config.yaml
num_hidden_layers: 16
hidden_size: 160
num_attention_heads: 2
num_key_value_heads: 1
head_dim: 64
intermediate_size: 640
vocab_size: 32000
hidden_act: "swiglu"
norm: "rmsnorm"
norm_place: "pre"
norm_eps: 1e-06
positions: "rope"
rope_theta: 10000.0
rope_fraction: 1.0
qk_norm: false
attn_scale: 0.125
bias: "none"
tie_word_embeddings: false
parallel_block: false
init: "normal"
init_std_qkv: 0.0428
init_std_o: 0.0
init_std_up: 0.0428
init_std_down: 0.0
optimizer: "muon_variant"
learning_rate: 0.0115
lr_mult_qkv: 0.5
lr_mult_o: 0.63
lr_mult_down: 0.7
beta1: 0.95
lr_head: 0.00658
max_grad_norm: 1.0
warmup_steps: 200
schedule: "wsd"
decay_fraction: 0.874
decay_shape: "linear"
final_lr_fraction: 0.05
batch_tokens: 65536
max_seq_len: 1024
doc_mask: false
train_tokens: 500600000
max_steps: 7639
dataset: "wikipedia_en"
MLP neurons of a small language model. Each row is named by its layer, matrix (down: output weights) and neuron, and shows model dimensions 80-143. Each number is 128 + 32 x the weight over its row's rms, rounded and kept within 0 to 255. A neuron's up and down rows have the sign that makes its largest values positive.
A block is one neuron, or neurons of one layer that tend to fire together. After each block is what it responds to, as a language model described it from the Wikipedia text at the highest values.

L3.down103 [ 94 149 125 130 137 172  77 156 134 135  74 142 132  86 114  74 131 142 151  97 142 121  75  93 109 121 146 129 131 150  63  98  98  71 127 184 120 118 148 118 227 140 168 127 103 127 150 155  69 144 155 167  94 152 119  92 143 144 179  43  80  43 128 124]
L3.down129 [195  55  64  92 127 130 127 124 111 107 133  90 199 135 184 170 149 147 149 112 112 129 201 144 136 147 137 173  79 146  66 173 138 156 111 149 177 156  95  96 183  64 137 122  54 128 115 136 107 157 194 189 137 151 122 107  86 133 136 104 122 143 139 156]
L3.down158 [180  71 130 100 118 139 182 180  91 180 127  94 122 182 155 119  98 126 131 139 191 125 173  79 124 153  70 140 115 127 161 171 118 159 140 142 145 138  87 111  98 125 178 109 117 103 162 157 201 174 129  46 164 142 124 154 132  83 143 120  91 113 109 110]
L3.down193 [177 105  88 106 107 171 148 190 125 101 144  70 138 190 102  96 130 152 154 129 204  99 119 135 121 194 190 100 164  95 135 140 100 105 150 109 124 163 142 153 140 169 160 148 156 121 107 142 118 101 176 176 129 104 117 105 158 139 157 103 116  91 109 132]
L3.down233 [144 131  96  88 156 108  65 147 141 195  96 107 191 146 112  99  86 162 109 148 120 111 164 170 130  96 183 112 123 140  75 140 167  72 186 135 100 163 147 174 102 171 189 161  98 120 122 124 156 109 108  70 140 132 122 119 133 115 134 134 125 111  85 143]
L3.down493 [180  96 153 122 100 138 110 161 123 103 103 113 127  99 179 142 102 170 182 146 138 114 125  93 140 120 112  54 101 138  98 196 152 107 109  58 113 173 154 121 159  92  92 131 115 127  77 151 130  49 168 145 143 157 111 160 176 123 110 142 118 175 161  90]
L3.down577 [127 101 123 139 143 159 150 116 139 156  67 184  95  78 140 152 115 138 182 105 145 129 166  48 115  98 121 143 125 182 124 123 129 170 157 183 104 129  89 111  96 102  99 174 149 138 135 144 127 135 113  96 211 121  99 164 161  64 126 132 174 129 140  99]
L3.down587 [141 115 144 149 111 144 146 132 122 100 107 151 144 106 132 157 101 146  99  77 121 151 198 107  96 121 150 150 142 128  96  90 137 126 121 107 128 216 152 110 152 134 133 105 134 153  96 153 167 141  78  83 176 140 161  84  72 136 149 160 111 149 129 177]
Responds to: Word piece after "To". Second word piece after a capitalized or lowercase "to"/"To" start (To-il, to-asts, to-ys, To-ols, To-ny); weaker on prepositions like "with", "of" after commas.

L10.down202 [114 147  84 109 176  80 152  96 126 149 109 122 118  99 174 127 137  71 147 116  95  99 184 130 124 178  97 115 129 131 120 137 144 161 139 114 163 159 145 100 114 101 108 194 110 179 150 169 116  94  86 124 123 143 103 147  82 113 106 118 141 127 113 104]
Responds to: Mid-expression continuation points. Mostly the decimal point inside longitude coordinates (93.16283°W); also periods in abbreviations and initials (U.S., a.k.a., S. Friedman), the prefix de in words like detent, and and/or.

L10.down298 [160 154 126  88  75  81  98 128 121  98 145 134 149 106 106 132 150 163 119 147 107 126 128 140 124 165 166 106 112  99 135 145 115  97  72 139 164 109  99 123  78 171 113 134 121  82 123  98 105 136 132 165 113 175 164 163 171 198  85  93 180  77 117 179]
Responds to: Wikipedia section-heading markup. Section heading markers and titles in wiki text, such as ==, ===, Geography and History, plus infobox and table field boundaries like | and (2020).

L10.down51 [133 133  94 146 147 108 137 148 149  88 156 183 149 148 154 101  73  89 127 136  55 150 152 145 124 145  58 120 149  80 144 197 110 166 120 131 110  89 130 163 129 138 135 154 197  87 119 188  98  63 116 108 162  91 146 125 153 141  83 128 114 181 100 176]
Responds to: Place-name anticipation. Prepositions and other words right before an expected place name, mostly in after born on DATE, located, buried, also of, near, at.

L11.down9 [113 119 122 146 109 194 175 134 185 148 174  58 124  80 117 104 150 132  97 103  96 117  85 126 196 102 110 148 118 178 182 134 156 168 151 114 131 211  99 154 110 110 147 129 118 176 131  82 203 144 127 165 160  83 110 120 186 141  94 113  90 150 126 162]
L11.down217 [121 125 153 140 107 174 141  73 142 104 161 153 134 103 177 170 101 137 131 137  78 144 118 122 148 110  76  67 129  73 103 180 144 107 117 121 180 182 143 154 135  97  95 108 159 150 149 139 111 119 160 100 194  77 117 102 172 137 130 108  95  65 158 141]
L11.down289 [147  60  97 106 117 115 156  69 196 158 117 108 156 156  98  83 156 137  93 134 104  68 119 166 156 127 204 175 135 130 127 132 166 132 169 125 172 136 126 151 164 117 145  61 131 105 145 161  92 158 130 136  71 123 162  73 149 113 156 117 180 108 106 124]
L11.down463 [116 163 139 111 128 207  73 150 113 158 181  46 134 134 104 130 123 210 105 159  94 138 134  74 127 104 102 133 100 108 111 122 107 115 184 115 128 166 102 134 128 174 114 119 108 148 131  85 139 113 146  98 102 121 135 124 124 113 200  65 124 130 209 146]
L11.down485 [ 95 103 125  74 111 138 109 120 125  93 135 116 136  76 200  86 105 122 115 168 131 123 164 111 137 126 120 137 135  72  27 104 121 114  83 111 131 112 140 115 123 119  95 138 104 138 147 144  99 101 130 112 159  85 100 194 121 189 103 157 128 151  98 102]
L11.down555 [153 154 186  91 113 112  80  90 132 112 148 131 182 125 110 177 146 110 113  73 112 128 154  35 108 117 120 138  65 123 137 174 137 108 138 126 113 144 140 150 110 145 148 112 119 156 185  53 129 164 158 137 146 121 130 172 104 125 105 170 129  54 160  96]
L11.down578 [174 154 107 114  92  86 140 127 137 149 111 132 136  81 116 107 168 149 116  86 100 112 134  88 122 178 153 161  85 117 120  94 199 140 113 124 167 180 136  90 123 133 149 153 116  44 128 130 131  88 147 147 157  92 126 118 176 111  66 127 220 116 146 107]
L11.down596 [152 131 154  65  76 141 136 119 172 187 127 107 124 112 164 108  71 137 141  81 165 104  84 119  89  89 106 178  91 162 152 106 164 138 119 116 160  77 142 109 128 180  99 146 135  73  95 104  99 112  99  77 140 127 138 132 118 164 145 106 117  73 110 150]
Responds to: Separator before numeric values. Table pipes near row ends and colons inside durations (4:19, 5:21) in track listings and sports results, plus words like population or distance before figures.

L11.down46 [188 137 148 142 122 158 137 141  94 169 149 117 114 116 162 177  75 176  61  88 122  95 124  84 175 105 151 169 128 128 126 174  89 143 174 144 177 142 129  68 120  48  92  61 181 148 173 116 117 128 124 109 106 129 112 170 134 121 131 117 148 146 104 106]
L11.down94 [133 173 153 151  83 141 117 149 135 106  97  99 108 201 176 139 141 142 119 133  76  78  96 121  68  69 166 120 120  93 145 119 116 116 141  98 126 122 135 133 195 145  98 100 116 198 123 130 131 147 127 123 110 148 140 186 134 112 182  99 112 127 114 163]
L11.down125 [144 119 142 194 134 181 128 180 166 107  97 141 147 136 139 155 158 120  73 123 136 100  89  88 103 162 159 139 113 128 163 121 116 111  90 156 166  88 154 213 202 135  95 146 112 200 138  94 132 108  71 179 130  94  72 124 163 173 133 121 128 130 137  68]
L11.down159 [106 100 111 106 164 159 121 125 116 112 113 147 137 114 117  82 126  92 132 178 108 113 131 115 106 131 160 106 151  96 163 106 121 106 108 115 125 146  77 108 110 163 155 182 116  81 148 143 113 115 103  89  59 151 163 137 121 152  54 102 150 115 128 163]
L11.down232 [115  76 169 118 125 159 110  78 176  97 113  71 120  83  90  91 159 197 162 106 120 159 115 202 136 184 127 134  98 123 106  97 144 102  94  97 101 149 146 118  89  85 148 113 143 148 135 191  93 137 160 185 107 173 192 161 103 147 127 193 157 123 148 171]
L11.down275 [110 118 112 129 105 131 114 149 106 159 168 120 131  63 122 163 119 130 152 131 121 115 149 119 171  90  71 165 131 175 111 115 172 160 117 187 145  90 102 136 180  56 135 178 154 110 136 162  98 135 119 140 136 162 107 132 128 175  97  78 119 137 128 153]
L11.down515 [129 101  86 167 113  98 115 109 120 133  75 113 135 122 131 116 130 117 163  92 142 127  44 146 117 166 120 122 135 132 136 150 149 186 174 127 114 115 152 122 101 128 124 119 106  91  98 114 158 164 130 123 130 153 138  76 188 106 136 160 165 113  98 215]
L11.down606 [132 143 108 131 112  86  55 155 145 245 118  60 144 177 131  74 121  84 146 165  85 101 116 198 117 125 136 101 149 136 159 108  83  98 108 108 132 107  98 121 101 191 110 120 109 134  64 142 117 134 119 144 127  96  99  92 151 164 127 135 141 130  97  86]
Responds to: Decimal points and place-name "the". Decimal points inside numbers, especially longitude coordinates (70.19806°W) and table figures (0.19, 31.17), plus "the" before places or countries (in the Soviet Union).

L11.down120 [ 79  99 163 118 167 172 170 136 126 155 112 110 123 150 104 157 109 168 125 134 164 142 122  91 119 157 114 143 156  63 164 100 120 160  90 180 206 127 150 108 157 101 101 157 173 174 127 159 133 100  79 144 112  89 134 160 133  93 129  78  81 131 152  56]
L11.down340 [106 100 121 112 156 148 106  79 141 125 105 124 130 145 135 146  78  92 156 124 113 118 154 188 135 127 135  83  77 152 140  72 148  65 127  92 183  91  58 115 127 143 133 135 206 107  42 189 113 132 130 146 146  92 149 134 147  84 118 123 113 160 116 164]
L11.down431 [183 111 140 146 116 155 185 119 158 112 186 107 131 141 146 122 100 123 118 182 123 179 132  98  87 134 105 102  88 105 105 188 134 106 182 132 126 120 124 121 162 130 110 129 148 115 123 122 136 118 128 117 149 133 111  83 113 141 165  80  65 164 164 145]
L11.down466 [121  94 168 179 186 141 126  58 126 128 146 100 157 140 113 153 109 183 173  68 148 129 104 137 128 142 129 107  85 121 134 132 138  69  96  93 154 183  78 169 149 112  96  87 171  75 101  76  98 115 112 180 120 134  96  98 164 111 132 131 127 181 129 109]
L11.down517 [123 105  98 126 109 152 136  81 113 161  79 131 112 130  65 158 168 164 154  95 131 202 132 125 149 133 190 163 129 133 164 118 178 108 169 111 132 136 130 133 161 163 115 137  52  93 149  87 147 131 119  83 115 160 143 128 151 128 110 141 151  47 103 158]
L11.down526 [147  88  86 139 173 129 150 137 121 119 178 173 133  64 168  63 125 134 142 187 139 116 122 135 148 128 105 136 130 126 126 126  87 147 155 161 115 157 160 160 164 127 147 219 139 165 109 121 173 151  67 164 123 131  72 161 132 129  73 148 123 125 144  48]
L11.down565 [ 90  62 104 102 112  83 182  89  70 129 137  85 121  75 173 120 111  93 101 123 150 141  69 146 105 136 128 129 151 144 173 177 131 132 157 119 101  57  80 156 123 131 101  96 118 115 179 170 118 108 137 130 129  90 115  92 128  66 129 161 130 131 165 115]
L11.down582 [116 130 126 184 149 132 165  86 114 222  93  74 100 131 125 151  52  94 162 109 103 124  99 120 130 146 178  92 132 148 141 111  95 130 149  16 188  32 142  99 111 167 136 133 133  50 112 151 130 127 107 133 131 143 167 147 138 137 136 165  94  77 152 107]
Responds to: Place-linking prepositions. Prepositions, mainly in and of, right after a noun phrase and before a place or organization, as in town in, population of, Studios in.

L3.down11 [ 45  71 156 171 167  96 135 135 163 115 166 143 144 175 199 161 103 109 157  86 157 120 160 147 153  89 160  87 100 107 126 155 161 142 119  97 118 152 167 165 119 144 183 161  32  70 128  84 114 126 157 173 122 174  98 120  53 125 161 113 140 104  98 176]
L3.down38 [177  97  29 111 122 113 144 152 138 140 118 102 148 144 115 146 123 150 132  79  91 162 137 114  84 106  81 154 103 179 141 149 154 144 142 113 146 132 150 146 167 146 166 141 142 159 117  89 104 137 119 149 147 190 112 182 150  86 173 131 123  77 171 114]
L3.down100 [124 118 135 134 162 112 149 129 196 114 101   0 128 195 117 105 139 114 112 152  70 100 125 119  82 133 181 111 128 153 117 170 144 132  82 125 190 136  63 174  79 134  69 118 131 171 126 113 133 124 113 121 137 134 121  89 123 131  98  95 135 165 123 153]
L3.down131 [116 174 143  86 133 146 125 181 129 147 130 107  87  89  97  55  92 105 121 118 136  91 147 119  80 129 153 168 101 144  85 122 149 154 126  96 133 147 107 131 112 158 114 165 153 159 101 134 145 116 127 116 114 200 130  91  82 158 149 151 104  91 131 147]
L3.down379 [ 87 116 155 131 146 103 150 143 155 145 121 127  98 158  94 154 135 137 165 106 126  88 122 111 118  91 129 117 153 173 102 157 157  53 114 111  65 176 114 106 147 155  84 167 108 120 129 102 160 143 148 124 124 122 129  74 190 197  97 129 152 121 135 178]
L3.down399 [ 41  91  72 142 128 139 116 178  84  87  86 110 134 105 148 119 112 125 168 125 115 146 121 169 150 101  42 106 111 142 129 115 149 135  70  48 133 122  94 137 147 157 145 155  57  96  57  96  96  82 129 161  88 205 122 109 142 152 135 107 124 159 165 134]
L3.down433 [167 101 175 156  66 133 120 182 107 141 129 121 158 107 131 143 162 145 128  83 169 136 138 126 120 134 162 100 124 132 162 131  51  74  48 143 206 187 125 104 129 124 129 166  65  49 144 154 113 126 114 136 117 166 136 113 146 109 117 113  53 151 106 181]
L3.down609 [155 126 150 123 135 166 140 113 151 133  78 110 160 154 127 189 106 138 166  92  87 153 145 119 118 155  92 144  83 105 204 113  89 131 112  79 135 158 149  79  97  86  51 136 153 141  19 117 119 200  78 128 162 121 135 114 197  72  82 187 152 110  95  74]
Responds to: Markdown table separator rows. Fires on "---|---|---|---|" chunks in table header-separator rows, mainly after many columns, and on "===" opening subsection headings.

L3.down79 [181 107  66 160 105 132 109 118 115 119 178 149 148 192 144  77 111 108 149 129 153 143 130 162 130 144 119 137 135 132  79 139 101 145 111 133 132 100 149 142 131 144 167 126  57 158 103 152 133 109 130 129 143 105 144 169 178 116 127 106 131 106 102 141]
L3.down125 [168 147 168 127 169  63  93 159 132 138 107 179 185 137  68 194 166 131 163 119  96 136 102 146 149 135 110  72 155 173  87 132 132 132 190 142 141 127 116 107 178 149 134 113 106  94  62  77 105 205 117 121 155 128 158  82 138 149 118 102 107 110  98 118]
L3.down191 [101 136 133  84 138 106  79 205 104 145 107 162  98 141  74 158 120  86 137  86 123 121  98 132 157 102 149 122 134 114 136 113 139 126 142 120 186  49  91  91 144 115 109 136  74 121 150 215 136 124 104 145 120  69 101 116 182 121 103 123 126 144 201 102]
L3.down217 [122 106  74 157 153 194  95 100 135 132 142 156  74 103 124 165  98 104 134 123 151  27 105 151  89  79 118 143 131 169  98 130 179 141 177 128 123 161  76 146 143 115 137 132 113  99 121 154  81 154 147 181 177 116 133  69 155 152 101 168 105 114 165 100]
L3.down306 [109 117  91 118 151  94 162  95 132 125 140 121 139  71 119  98 174  82  92 146 119 107 167  70  96 127  70  92 146 151  96 180  86 139 143 172 104 123  70 133 185 130 139 141  75  93 110 153 138 137 162 100 130 140 105  71 126 200 114 105 181  81 104 110]
L3.down402 [ 90 129 158 134  92 142 130 134 145 200 111 106  99 131  95 126 134 159 125  62 122 114 145 104  90  85 132 118 183 109  72 127 146 133 166  92 171 126 183  87 166  90  98 160 131 173 193 118 120 183  92 113 202 134 107  95  80 156  95 162 137 130 142 101]
L3.down559 [ 84 156  83 134 107 119 202 125 135 154 114 103 136 113 129 129  84 131 129 145 106 100 176 169 111 145 100  98 115 117  68 109 103 146 139 156 204  66  86 137 137  90  91 199 140 123 109 169 186 122 180  82 161  94 124  98 132  92 131 183 157 116 114 128]
L3.down624 [181 165 155 108 130 144  97  98 134 128  85 185 104 100  91 146 146 158 149  84  96 119 158 103 147 144 122 121 134 192 163 101 152  93 150 131 135 148 131 113 124 109 170 153 135 119 105 146 173 146 157  88 184 138  99 154  81 133 138 118 122 105 139 123]
Responds to: Intra-compound hyphens. Hyphens joining two words or numbers into compounds, names or ranges, such as long-term, chart-topping, Hans-Jürgen, 2002-2006.